config = dict(
    n_kv_head=1,
    vocab_size=2048,
    norm='rmsnorm',
    qk_norm=False,
    init_std_qkv=0.0322,
    lr_head=0.01,
    grad_clip=2.0,
    final_lr_fraction=0.05,
    batch_tokens=131072,
    seq_len=1024,
    dataset='wikipedia_en',
)
MLP neurons of a small language model. Each row is named by its layer, matrix (gate and up: input weights) and neuron, and shows model dimensions 256-383. Each number is 128 + 24 x the weight over its row's rms, rounded and kept within 0 to 255. Numbers have three digits each. A neuron's up and down rows have the sign that makes its largest values positive.
A block is one neuron, or neurons of one layer that tend to fire together. Before each block is what it responds to, as a language model described it from the Wikipedia text at the highest values.

Description: Split-word final pieces. Closing subword pieces that finish a word split across tokens, mostly verb and adverb endings: earn-ed (strongest), to-o, short-ly, gradu-ating, enh-ance.
L6.gate667:190131107115129139104207133161148135113157164147164132111095135126126115165125098130161111108103093137147103132141099109183118088153134112136147152133121107116133140102129151135123116107168098121114154157094102142155131160110140121112103122113106122101111115156119107118159107128150076110122131092120107144124113146133074170124068141162125133121115133108141142076177141132155155146140
L6.up667:119160137203156167112143171129136120124168158114122171113121115147082103123122127143161120101101148127139144123154122141095129119151138150105158159162030134109149141076118126133146150130146136152117128170141121107139125130112114097117146156160138117138155117136085100153138070098128136131096122124105148087108146128082102158107107118149155150149103154117134119129112085159112135141124
L6.gate677:097138101095141123142181132142153134116177161121113130140151134095139126166121110150153130127114122113115136128140128150152101080165141138140099134163139150139147142095130122130142164127099132115116127137140116120131153133138124172112145149129106131134136086142069128165106136124093088108093106192135168155125134107119102116136087152138145152142168126196113127092098120140120078103175
L6.up677:123142123113165092139146163098115086134108119120125076091126128125129150146147117132096158098101150103170129137146088139076086143129126217133123151124108114140120177142128124154165124155143127110147108138134075112140126131144135115174114101100158118144122112157116124117120118123126113152123143108139106109141116129112138127127138125147141138118151101091130111097114138131111090100133
L6.gate699:135118104139119140133130176129147162123153126125132140127113125128113150124127157127130123134114144102165128138129135053158149154153140134118097121143147135094123163117161095137094159123132099102113108160136137165123107134147141123121148139104181159113141130113095121105135111134127122108055155098176113103154164100134106118117128106140138141114130068108133063117146147138110176108125
L6.up699:117164140084122109079153156118138089158119164117118128153127109103139120082146158117177159130102147156105139103152130127119134114099091137104108115160107133139119130137144082112126138116103109174105134098111134168098108101117121122109122139106183138101127118149151108102084098133103162049139101137117115127147129140104110125142152149156117131116119147137070093102133132114120098116125
L6.gate927:080166141081157136164171163113163141160151072137138130125097112160122120126119109139158124135100141177104120143075090166100118145151065127157129113115119161137145139101131129173086155133110115129165135089177145147148108145115111098107147106103143160113111112140118145166147131114123105088139137115081117130154124149133142126120137135117133215147190096157166081119105135143142129113153
L6.up927:116084148134127174145174149090146125142121116093134162115128138132124101117139126118137120110112166157091123149074094133141099155131144097182160148123129141131141114120113160132160108129154122137116145185118179089150115105134095130095108120118126121141104132163105126168147128153123149141163170099147183153154105116176104145128151075144102108105124091132128097119123119110106130141142

Description: Mid-word subword fragments. Short word-piece fragments inside split words, especially South Asian or African names, such as Chandra-k-ant, Prab-ha-kar, Abub-ak-ar, rear-n-ak-ed.
L8.gate46:134130129118126166140158147134126076153143126124099126149159171091129135150139127109142121125108130139167186122133106159102128165093136126197107130117119103106136116164139124152141131094105105091094111143163150132076100155163137137181112133126105127130102121116127143134132088161141125122091134151162116125140137126100143098132119115117163102104140138145141142094128141139139152168105
L8.up46:143162170110118152116157160128138115155152115111103153132179138110126159130113147082107130157093146121133135113162099113146143102123139108168126100092115137135112097152160139079137097120164116088152124152163172122143170149137130143165164137146142134169136095144156115099138116153135101116166134118122072112127136126130079050122161109127128113116152119106155124122093128123139148117088
L8.gate614:179157141128120178125139133125084122154142121138119187133126117116106103172109113138137084123122062079181123134127117135124113105103094133138102156119142139093113096132080126094131128162140089138118128146115143086101119147101122099183141106159128136141105143120175187098138072103084152174124107119114103136087117131114096118094115141119129139110147113163076136113118134150121143130118
L8.up614:174129120151104113103133136107136139160129120113130153154102131116104125101130141141117134154101153094152121104136126190160134126066091083125137121168143119149128091101096123151072147130138096150148168099124134131135119112131110190160100115112107122090166168100109093113105111138085179147083144115100154110169133081086093120118113120095120130154138130087134109096109140094119107114130
L8.gate615:133149134191117128132131107138131105141106146142216121098109157158111138104134133142125107086107115130151127135146076138126107185121076142155183119118091103163136140129083182105132128105129091118147163129118136081120122121147110121164125123119113125084130131111145135162129102131134143156103169118123149142102138078090159147154156136128092117146116102154104142159107125129123135162110
L8.up615:101124143164116059090167162135151088164092150097173153139123150108140167166131132156120112153101127145130152141094129125121094169098125134115119140140134107137114104111177108125143125150143138158155130125094113139085107109170122152100090113149116127142103156149105111140120143098118166150093119142112113076121100136172155112116073116121166123123131156113118140158109124146130124093129
L8.gate726:138110166120113145131118150129136116164115145159148135105129147113122111095149150140094102124151092127136111140146133155116144144151121080098116107145114083150115152155108099155120107142082111177126127126144102128095110120115097124115114151102147149140112134126154111141152117055134122132111122100141160124156130120072147096145141146111152132123167117113083134129141137158107140162156
L8.up726:156120132127106157101093097147100164153154092143085116153115148119120153154090134152101110122087142088123140121120122148135091160109099132130155107118106122118119094149110124094145143137153130138108170145128131127177127142094115152123151113101139180165079146155131128124140113132167096089148172145147105135133100133146128159111118128072114113145127143145135113136158132129149144162137
L8.gate751:111142100117102143111127127103175096139121167112111123179107105131119134102119158174149105107079061096109147145127116072111109165139164106104149129162151131090113140142138124171154120080120095112135143134122122101167124159159070104131154132162111121133139154115137122137091102097114157164143093154140136102151094155134128165133113111156143190147120150126085103146128123077166123101165
L8.up751:121126150153132139098111118159145150142138133129062159121091161089133130125115106164076137159090160111111119116094099118123109130115091116153093121120128157170125156185096153120119102130120127164103151133140161105133158172153131108153123124132111150144106105157116124138136174142199135123125137156162128097112130129105095147180137162109174108123124152146095164159122103148138139172170
L8.gate752:127135122060075095114091137102136093146112092161136120104122092136077117081132161155166084132085084160108107154103085165099149137141108137141163157112119109131100107122147172139134125124110149107134176093109147107117106125127158121119135157165107150097103121086168114124114132147140090124160138105135085144148125119132135152111133127127118143088119147124114086144150094146124139141135
L8.up752:117131143122112116118109138090110123141148127079133109124142083075169157131178081130093088098096104123124116154167125143131094162078134130105117139146119146118087109155117114135177130143122130122112129128155126114133120134139122105096145121125110123129121121137135118181144083134099134086146105118159133093169141143151124132103153121076140134143136142144150142112095094083147164118192
L8.gate808:161156165175159164156130149108144090137069102143092138106139151131140122097115125145139138139090112096120112136107094140119156157113106107117134136126116104131110103114113151157128101123130121166144118132110157143135111147155121137121138111146145065133116124101122126126132115104098123099120089138137133140130139127155155120097127168142122070144144119111127071148076123110150150081112
L8.up808:165129147116089139127147130120105084100146154112117098195160096135098120092098103119138082136172071132129101158169100139138169123113079118124088088127128112100109149131109155138151125139105107113158107155157088120149135123130123133123118162159156117100110166106118117128105116135140146142123138093173166123156137133145103141118111114156104123099162120157157091165089071117167130081158
L8.gate891:142188168172098117131147110137155114153118108103111124132123120128105157161094146158138132139101150139105130110148089133145131094066141133138119164114102118149103167142100125116143115147122100128132131156136118157090148105103145156153159117117165129107156106114126128110111103098107158132140134107157146167179151129110113140126124125097058109153151153144099120109111138124129116136168
L8.up891:151144121155096127081109132159153159153112114096081161138124121168116147102122123140134119135121121141117115122117108117145077118109094130141179139130123111093128134123137135116173138117121109097118145133110119123057144114111113150165140122086125141106134138131129143151122123135130132123087152114124146135131138127122149135115146116090140152158114185123103184152122147158087126120125

Description: Verb completions in phrasal contexts. Endings or final pieces of verbs that often take a particle or object next, such as l-ure, dro-ve, push-ed, and the word part.
L11.gate21:113108151131158159116159157123112143091135109089125090112145123125115124144123135123132146114122124148117127147162122130078135150138100134104158120093130127152183132131104137155177142134106142155099094101142153100119118064119084149147160115089140145143125141090102171086144106132117125114135111133158116133115085119128148129119160135107169137109163144145127158120137107153107158122090
L11.up21:123126138115120124144152162150121118093134131103146118129128085124123107128093101122116109152132088149143141148141117118104096116186119091135142171173091124134096121160130126126129105133116140159098102109149118127179122069125106139136116128109155143135156146144119135085142156133099124123111116149149099108164133114130127100145098121116114112127119147126128142069137131155138161107135
L11.gate610:096108173092125156091175116149116130133147128120141099125114139138135140162101089093166117153121105139103161142133113122103112118107123130090134146189129154146126165136136130185133130098076127144153176136168097111094102134158111115125117126143070104151133168210089115080125147153123110181132171123134098115149156147160164100104154125111115148119122136092108123154134125122129127098134
L11.up610:077135144105119121102139121110144127189106107129130116150112169114111112128142081142157152141160139183123178148139109172098156113147099132143137133158155105132162097095097126164116172108128093174116143146094119179114148119136108153125114142113121155115126110175095126117137191139106142116113111153191107122104098170142106105162137127089161135092121132122171106083136146139107135128140

Description: Mid-word name fragments. Middle subword pieces inside multi-token personal names, mostly Indian (cast lists, singer credits), such as Rande-ep, Anur-ad-ha, Makar-and, Raghav-end-ra.
L11.gate299:175122130122096136147192083127118132136078116119107125145127133109095140124150128119154114135123153151130125132169137160117094102133127146149109116129100123144094187152122128087142135138149121123108161150156152131070175113156137158125131103112138121132140120119115138142118117095121141144111130092140156111134131139130155136115068076128122153114135132100081119147066137147080160144175
L11.up299:184115120146104110139137118169155113130083127103095159108132123129152138143157101109140122095083163119124125130180136154109072137138109121130148108139093141111149170136096158118122124101101076141125151121143151110093144142146094157148126127126135103161142118124154152136110119140045153139113127158166186104114138124127145129129112106071140135093134145157114110122068123180130132143157
L11.gate559:164137150107131083120128095173140148134072101135087172137141138153140106125140129150121115164103131098136165116126135123110093125158105132103135122141121164118177090166110056107113075113180100106128133124126139118110154135144153156161132118124164145151181128097151143126118087105111113149112154111125136139106107156109177103123121069124152176115141148143112144150080140168068089134106
L11.up559:142105121133105139126082114103162129096138165138157135128157139093084102106138125107137082122134128142130150123120127134109119113077115125117138148154120063147153183104144146108123094153159113178140141124139084108116133139136151122143146100113143104138158123122104152135116131129110149137152170153146118160127151085132149117103085154135144139176126139152142163131116130170117125120122

Description: Noun-phrase opening determiners. Determiners and quantifiers opening a noun phrase, mostly after a preposition or verb, such as a, this, several, and numbers like 14 or 22.
L11.gate743:152097149092131125108157167140138124169160154145124139126132094114169110145147121104128158127130110123089160102150104155119091112085110092123101177171152095087119116153111120128135112150110070110156127114121145114105111101135107163166117170142152146131072132179173126131175150139117120145132085132131127114144122137095132088118134095097119106166141162102090124144139101127148122105188
L11.up743:154190108120079108168092148086126072107115129103119121111152148157128181106115102119138117083155152119083146149159122130105100122145128124131080136115140136095143119127155142122122111140098141126139111124159113130160149148076114142082099135129123083096161149124119113161121119159140156144163123162104116114122140157105142148155118104154101106078160120125119120154111183144126159141067
L11.gate987:166148175105123123141148160134145146140115176091107113114150126126140104143086112127116143094098128099127156132121136124114124112111162147105108143114118121138141119133147119059130141130136092139112130116121130125100132145108124127170162166141107124140096153163127106133156094157118140146176135108091127119162129105151102116146108124119079100121115173118109110155117082093126142131139
L11.up987:160129094148079112162148147117114119106147126155101103124122105144129144114130103150171143123103144158087148143093129142124101127146144093090120119119122181139121081121127152154152128130109123131126127145158140141184142133138094165114119093169108116126145134157085168172129120133123143140050106158108122140092107120150098122160096150160106127119114139117150156119174104145159142166127

Description: Word after a preposition. Determiners and short words right after at, for, in or to in fixed phrases (at all, at that time, for each, in between), plus some mid-word fragments.
L6.gate212:131142169113138102144110148136111132159175154130118116146182145093112075137153138132165110135121103112128151141137126103113130126125098136118123129102119137144122110126106100107110147168128087186127139164093072147141134108121119111126166173141111137133108143136152167114147158117149103127160153091082151121129116163116123147150126150102118132141080091175114076170088135129132139114118
L6.up212:107088109126134124120145129084078142132130131148138116123165112120162117188141103103153117160095160136116100129128103107125128170158128161121134127150144130117131108159113141148098142133141137160119134143102115118139122127134146117132120124101141114153115157144125146105092089146121131118158149149106139108119168153118106122118072143138126100125125129099181170115126096066114123126162
L6.gate237:126118111081145134100144130153113145126124148140155113124104104129135100144109110149120110097102137100131129092095129136096101160131156174144163124119123132162127157109146071152101128089142122164135118083106109075129118068158099153107160111154106106184118151137115119121141115140184131142118175133078082147122126134129099128149142160196131103106126163121142128123122107125116100151126
L6.up237:117152139125137121124099140132102114154138120111131141135132097087115104156125121122128130163108168136140130113140138148126118173107048126128107105141116110113149122143086154146133141134168111131122103128105115113134135189064147171099119186126185101211081141136176148155115107120125132145145139133106137139076137127078126138127118126132112125124104166150143104138119137104178117147152
L6.gate863:116156121119092113106119136132132104149147140146112137094116156092131139096123142086113120119132144145098160082153118136128146162155122112079116148158119133165120120119103130140115119132092137185119104086147132110127119103132086114148123112101112122102109139132102174086129104128119135138120114145159141116120153136096108123124111150121159104107151084151137110159121111129097183082154
L6.up863:112153121145140087092075157141102152164072137147133099123156112057097144115154152157113151114135122133143140122136175129129135133116105143112101108168087110151133141139112124058106144150133115174108138177105090117152124100101185125110136116156137117132095105108126156118109118130127109137164148130147143113115182101121107106116138135101114117123146114176147146137134128114159140142093
L6.gate915:129113136141066130175150129131075127095108138095120113140170146093136116117151135152166144170110155137105183130099114145142151160128121106114129121126132076074086125148112106145140146140107122137181177121178112147134098107140122132130127135098140114113114124167152146146098146153140109145131158131131133142109143153100129110125089160143140160132133114171130165147093085117116098121124
L6.up915:104139128135146107089148131110150141105128052140116138120140135179094123079146139111118110104113122134121128162114185056123111117186119147149113116133152130107132111134104120153145129107074126136132123124105114131140165125119124174140144125124134154142152118186110100116112086116132090107134145139099141179148125133086123103102124158119190102117122111144118124129141122128157144125141

Description: Main verb completion. Fires on a clause's main verb, often its final word piece after the subject, such as brough-t, gi-ven, w-ent, take, took, made, consisted.
L8.gate59:119152114132130156105149197123111109158181145107145108150129162133106096135080145155169097158145074149123065127178083109107105088113095120111136105131131145138104139112158134141180138161159111154123115096127138106141136112098145127138147135092145092131127088120123156151115134106154160151130133167156095151165115147096114181108160147122074095104171104110119149130132129132138137117123
L8.up59:122119134153107155070157150156142162102146171100101135138100090154113093112100133142145185156121116112075103144146130107091157109107138104115131144161150109156164137105125155130131128153127136182126151099098158110096116091181138106151141111088125133129200116151082119119084129082139171151118110120129123120155149126125130137118124160103129167109116141137106128075155118137121096168205
L8.gate71:130130112131123162168115135137121146130129165133072166143114115122096137122157134149136146109082132126182089053148089125152187152124115168141102162123184132169141124105114130132122140113154167144163129145112128129131082087082123151112138158142133147089078099154098110093099104148120113128109123131136096147097109131133123119128123148179087144156110101146109092136126145133118088178117
L8.up71:113130092081153185113120134147053132128120123114092143129113168153120135148143108126158099121111103132121189191133122134110111132121099099138052122140114166147153126131149109121122172124090101143128148131118129148149104162111124144125112143112156129130134127136084113095127115119123124127102126132171150106126100181103163091129079110138131115155114149112086115106153078105122131116153
L8.gate160:121135139083143151095134154162101076132117117127140137135147112161084092150184116185128069104096124144151128135131119122132153117120126127134080133129141155164141137146146107158122136128141131164108166174173133120135108153063138163106148080135138118145149106139104154114122090134105091108088113163104138110171141188091094121116081159138122130077119142079126102119135139085091124111157
L8.up160:094110089099084188109153179140154063116146101125167126133157117150119121122112103144156102098104143148104168110131085129123111135193123149117147132145129128116154151088128095164075156117109115146127152135149102146166082133116154120129133129112140101121146079180105075110140115096084110115130128153154140128148112116120113117101081164120077144104150122107136133111121146158112123122130
L8.gate330:102121084125118160137121164138126128125111168124066087131140114150129129103149119136129182163118085137119143118121108141108152099090174094142134171190148118073096115095150135147129149134099113118139153132143177149158099125161126117101149152145183141150121111180140137163101086143084141108090127139100094110148134153103160148188129136148130173135142096118099156118142089122117121115133
L8.up330:157119099160131125126153116099093084104135128113149150166117128119099128128138119107101158159120102112072094092142119147121132116156145124124112111192096163130128195066176148118169133137122105164162101139121137077112168175148128095141129121156130143114115121087139118118091105106109150141141127136144141110122147132125073115145128121110149196127153143159119136094149121131142078130077
L8.gate424:136098139098180139122151139139149098132144144124124116153095108133149116098124110176145123154132114125156152144124154139124149106118115126167093129150131147105113097109101120159132091147107127162167075138151120122148109137160149148196096134124102157154115101130104135097143104148082123142102116105098143137131093162122075117144134145164125140124146093111120148123133178127155074119124
L8.up424:123112139107105114114110143115164120108129144105079146134150145114136119170135102150097133103137136098130149132134122136140144130159091122161115101114163137154149099143116141131156131101132114104105144145150136138150130114122129141159098122095105127146134118187095106179134114113156135128098104137162110178136118131103141122152133168144126149075152099169135143115109156142128153132139
L8.gate691:122137152101138160130110107122151112138132143119172123164105153102090130126129147071142163133157124107108113100110080078143107127172106113091097160161147098139099190105165066134137128150117139138110115146145116063108111118133132137155140128105108143124118168132100151127126089140157123148166139079092105143108089146115162155141084120121104180157136159147095142160129136133152115164105
L8.up691:108120105102148150108142123143120121102173086118156186119146132161107089100153104106115122103135124179097176113151089099169077122115123141100113151146166125114138139128170119144124096098139138156167106139135125154173178088109098121146113163151157098186084117128122167220129156111163123140123148120120102149139158121097142126128106087091096114121144103132109142136093124098124143111115
L8.gate699:134132118092115132079173144150120143101122190162120132124119119125116142171127128116128149117171142161142132139144126092143160090160088139118138144112115150121110136120130102141140128121111128133124078096115188124106131164105103150131138170068132123168146102113151149146158141090154110094119139145165108142166123134147131109115131144121142079120137145130086072122149102134128086115096
L8.up699:152139132109148115118099109118113138129162124139122135122108132152155115114083134178167146147127129151092148103114105112170086118168148150120122108106134120121135095060112138160119112143130112142139157136118135108101122120124158129141137152078126124107185094096153089118115132149145101164123072109160133141119094100164153109100106147131087160103154132145125137166122092101134125095106
L8.gate836:078104101120125153144137175119105125135157135106185156119160111132147112160100152144156151158120150157150139125164158124078111116104105082188119089117127075136168111113134164140146113145155136107148135132181138074115123122103123099153171096089157077129109097126127124145113123107080101157117123151095124101140129167113096129095073109141150123094137155174122102106142155119096126109136
L8.up836:096125112136132158109135143133124116116142123098145123150116147177125122104111081088151125116156075142108157125121090124086150113180079106155153119134092121124132117105139141147131114130153119147120162099167159118146112111098102137134120114079155164196143091145138150141123125147125142100131113163143120173128114139113163117127139166097136172121176116137145155108125136110098142142115

Description: Mid-word name fragments. Middle word-piece tokens inside words split into several pieces, especially Arabic and Persian names (Muhamma-d, Jama-at, Al-ad-in), also common words (alre-ad-y, sh-ut-ters).
L6.gate281:108106114124151142114128088159135113116139134105138089099141117120119086151121148120106149131119084120144096172097163116142106127088152163160128106149110130152124114133122115081141160132132138097127105170111121169137105134153152124151119150138131151123133123157165098089138164164141121128082137106120105107119129151160156168071106154109116100133174133147141176120132094148162075150118
L6.up281:127100103167137070130181103134110129104091145090166121085141178120103131095152133155107148170176126130063125139152103156147121168100123155146125077102147139107154108131195135126116126159126135111121117125096130152138065118135118108121126093160161144147102151151144119139120169140120121113155139134126122136086129106119118155123128129109166113136172119135121147084151154121131116094167
L6.gate401:101152101138101146120150150129107149141131121105125141129085134147117133090100135108138139121139106157109109139092136158119130122116114124091115103153095134122142173121093114081114133127111083110123161124080150133156143204126116102115096143149140143118107113147137100124152134139153139110103158152133112121167144177126058104059094111115090136124126135107124149132120142112134175136094
L6.up401:130105119147134116154164123128153131092163146142139150134133128134125099099151124130063116112129141140199150148123141165142123123096190096102103090125136133151133155143130130110121108112123112133111168089119181124123146118144110125111090150175162102167155133167058105143147148123103065133132149107136155126124128157074139130123151129107136121094133171120164156117139136160150159098128
L6.gate816:130124131169065080116146152086155125172142148133077129117133151149097116156158131102102164155139151105130130148127153116085130122102094122121132102134106140105129108151112128133163129092108114135110112118092151141107140133139134152169126137144123112168152106130105112119117106126159184079146176158134111135141127189147124117138121172139122143107120146122175135133122135106118124133133
L6.up816:142185139166117134102176149120107133088142129113128147115178117168138132138143123133115103110132132113105114118079150096094135163142115105143082149099148148132169120126136123145114112163115088088112140116097152120132139142156088139155158163137146111118161131163116129140132108138111126154055159134162147114185095152102120135115166149132160128107135168129109147112096161104121128161102
L6.gate857:144143099101132113121188100088165147115124105149109071122131094108144169072102148126127156097129101108123117120139148151092174146139148198158083144114146139167123130157158119128117127151138153123123106103150102114087092128119161098114093124138122116114198146097102131113142122148103166111128114148126155145138131161122128135126169097152130115154117139127146138132150105137182129136152
L6.up857:159123137091110178133143095127169127105091140126085149143104124149128142126143123132101135118156114114113124152134149151102124149150133109079102144155131143158125165180148126123106143147124141141122139162086114093104115124130127111148094144136187111136138106156104130143156112097132144142149115138121112133127105096129094117149124136155091130119142149130153151085117130112165125096117

Description: Anaphoric determiners. Demonstratives and determiners pointing back to an earlier referent, such as this, that, its and his, often split like Thi|s or Th|at, as in during this time or with that paper.
L8.gate48:152145121148145123112158135120117115151147094079125134119157105108142097090170105126120117109106107139187144118110180130156097109136130093145136185158146132091144092107137155140104118133130150094146098130175095109118098108127158111106162131158100094119131088131099136088129132184103160136120146129133105115136158135104123158165104145134116099152102161105151102153131169140134138149151
L8.up48:136090155099128135062129119139105135101140132168147135135117126098138133167149122179137131137161140124134132139144147135145123119150140133131128130133175132146126159142133120129143110120118114103110129132133113110110140124148156154161086102131134154118133135179084146125098112140116110152145148105140149150123123126110080167141169177133090103138140082125106108116104153192127131125147
L8.gate197:148142153108104126117075096158133130176138179155163129135149077116139154137093093098133133163090149102121128142118158155158136138103118163105145186108161141084103115149076123148127139138110125172093131104128129137178155124117090124119180127154111127175130152145136154135138103144149144146080149150112083123103172147118116127101150133133115106159138107141127070150118139117137103149142
L8.up197:135146153147105114167160140171165135117141155112170172085149134104080147095135116130116139133121133096129116103148116164131150151145120163111136136121145120097130107099093157141127125088166126145070143140119124134087156100151103104155149132131141075130151119090105177136167105102129150147085103121115143143113137101115094147111104132126189158126128132199140114173111121113128149141112
L8.gate235:118119132126175069152175130124101132123083121114116141117132098128111119088131108097136106167113133131163139096125104110096126114087119125085117126171149124042123134101146105117144131135146092120173105125146121108158117105168142140089133118149142135110184116131126136115135100113126144120107103169133121127120145161119135173130122141103129139117120167151125079134143125110137108125135
L8.up235:084130144142123147121111102120130150111117100120141125112108124133157116144092134077085144084139100113119104096134171092062142109148158141114138179090138140105147089097136119146136159150122139126104148150128119145144145118188138108178135094148117115108122155145152114134160135130145111119112134144137109148088108129082140098133140173095180111124124153116104114133139128111128132118163
L8.gate308:139087133147163118155149125134109172131141146136132186148125122179108127099119068182141113130109165108135111112144133143110126120106148134109126152131124155118123118111132132052132115124086147122149122148173132132108139144140128123101095169130132117165124162077102120093165108147139140132147112110136151125125155101108131163116148146108140097110101099119140138130165127157082121120117
L8.up308:161110096158148147122103130113159158135155140118108137127093160143143122106117155156120133165128131130165118142072110120108151155105093138148127147123139127132112080077119125114131161139181120135123118120145099140090181141133099143119134140103116130144092141074121160138160091142122129108166121137133146095087083141100112143107143163127124130129104155131130120165117175145143121127114
L8.gate315:104139159091165106103114130117104141081089191138127103135152122107126108135124122124138124109139159138119136108140150080151181129118140153120127140167147149133115059097119131130104123133161136147125144113100127124104136112104085152116109162142121169124120083104104150148165166127116141128151143184088156115101123146123106144176146150158108072158103145151098099171083168119094116123164
L8.up315:098150143147131141125126133119129114075140112120112149123155107091134140122100096117130144133123136099149099129115127125173166166115145184133131173095131117103136119072105145123115112146130122150136136141174081125125128105108092051141154117135125157140147160098139139149109133118107123105094103160093107132135102131139123185136123157135164115125107137161159116150138131122113139135113
L8.gate353:120139153118111138145093132138135112126088100133119140106166129120124130120144102135179099115078133150104130115167150138141118137147113115148172156134136103101095097157113118149119131125169163136120095135133103097160111100086138114148151135134104120114112082143127142161120137173169153138147153171126141144143141142133152095110045143078129150134158182155147121130091123159106159142141
L8.up353:117154139110120099140103109160125140119125153141137157145125120117125160169137140096175134143122125109118124156158132107158110143112117130136094127115115156100160102132094131137167145124136106164130163148124167138115154172116139121109137133173095085157146151163197119129102117174142116120126123148145121125160109094142136163136138111122131101127119172128137092139104132163154129104147
L8.gate824:136131081102149153107127126094113106145117106147130112138134176113148149128106083123151098136128169121154162140105155141124156132133100179107075126097147104116158113139115146150147127159146116161085124162125113139151150092119158146179133118130137125135144112124121148085142130117130084148159094103121118100166098166122091201148150134146097128128135139147123126135132143153106176162116
L8.up824:155134119095078110136118145091141126132144183167084110123085141158167134136132109098152184139135144175133100158140153129115163134120164162142150135132116109094148125110115145090125115129148108141159147142114157133130131157058137166104099121157129122093133162102146113130121159180144116141138134139115147070125152134144124126163100114101112123126084125099110087144140083147166152132153
L8.gate930:119140152132116103182134094115134132108149115132137123110101175155180127164098099076139114100150105133157082090147180157079145151104124129136132157124167107115121086096103167116126150123094128119140127161157194114128155090136115104095157130122108135139126126147133159113135116126099085123118146143125100097156117138162124144143142169129089109108094143135126163116120139142123136104091
L8.up930:098089148123068146138135154133090113163153135144120131117143177091127157124126126133131134146140109131134172083143160148132132205146127099083144120111140137122104120131113138126148117118122111125139151085126128121068190110154098122127101134138101139122176119126149131150141187144127116135136161121155138125131113114146118139127125146133160144132156154167096138127104102095102104117092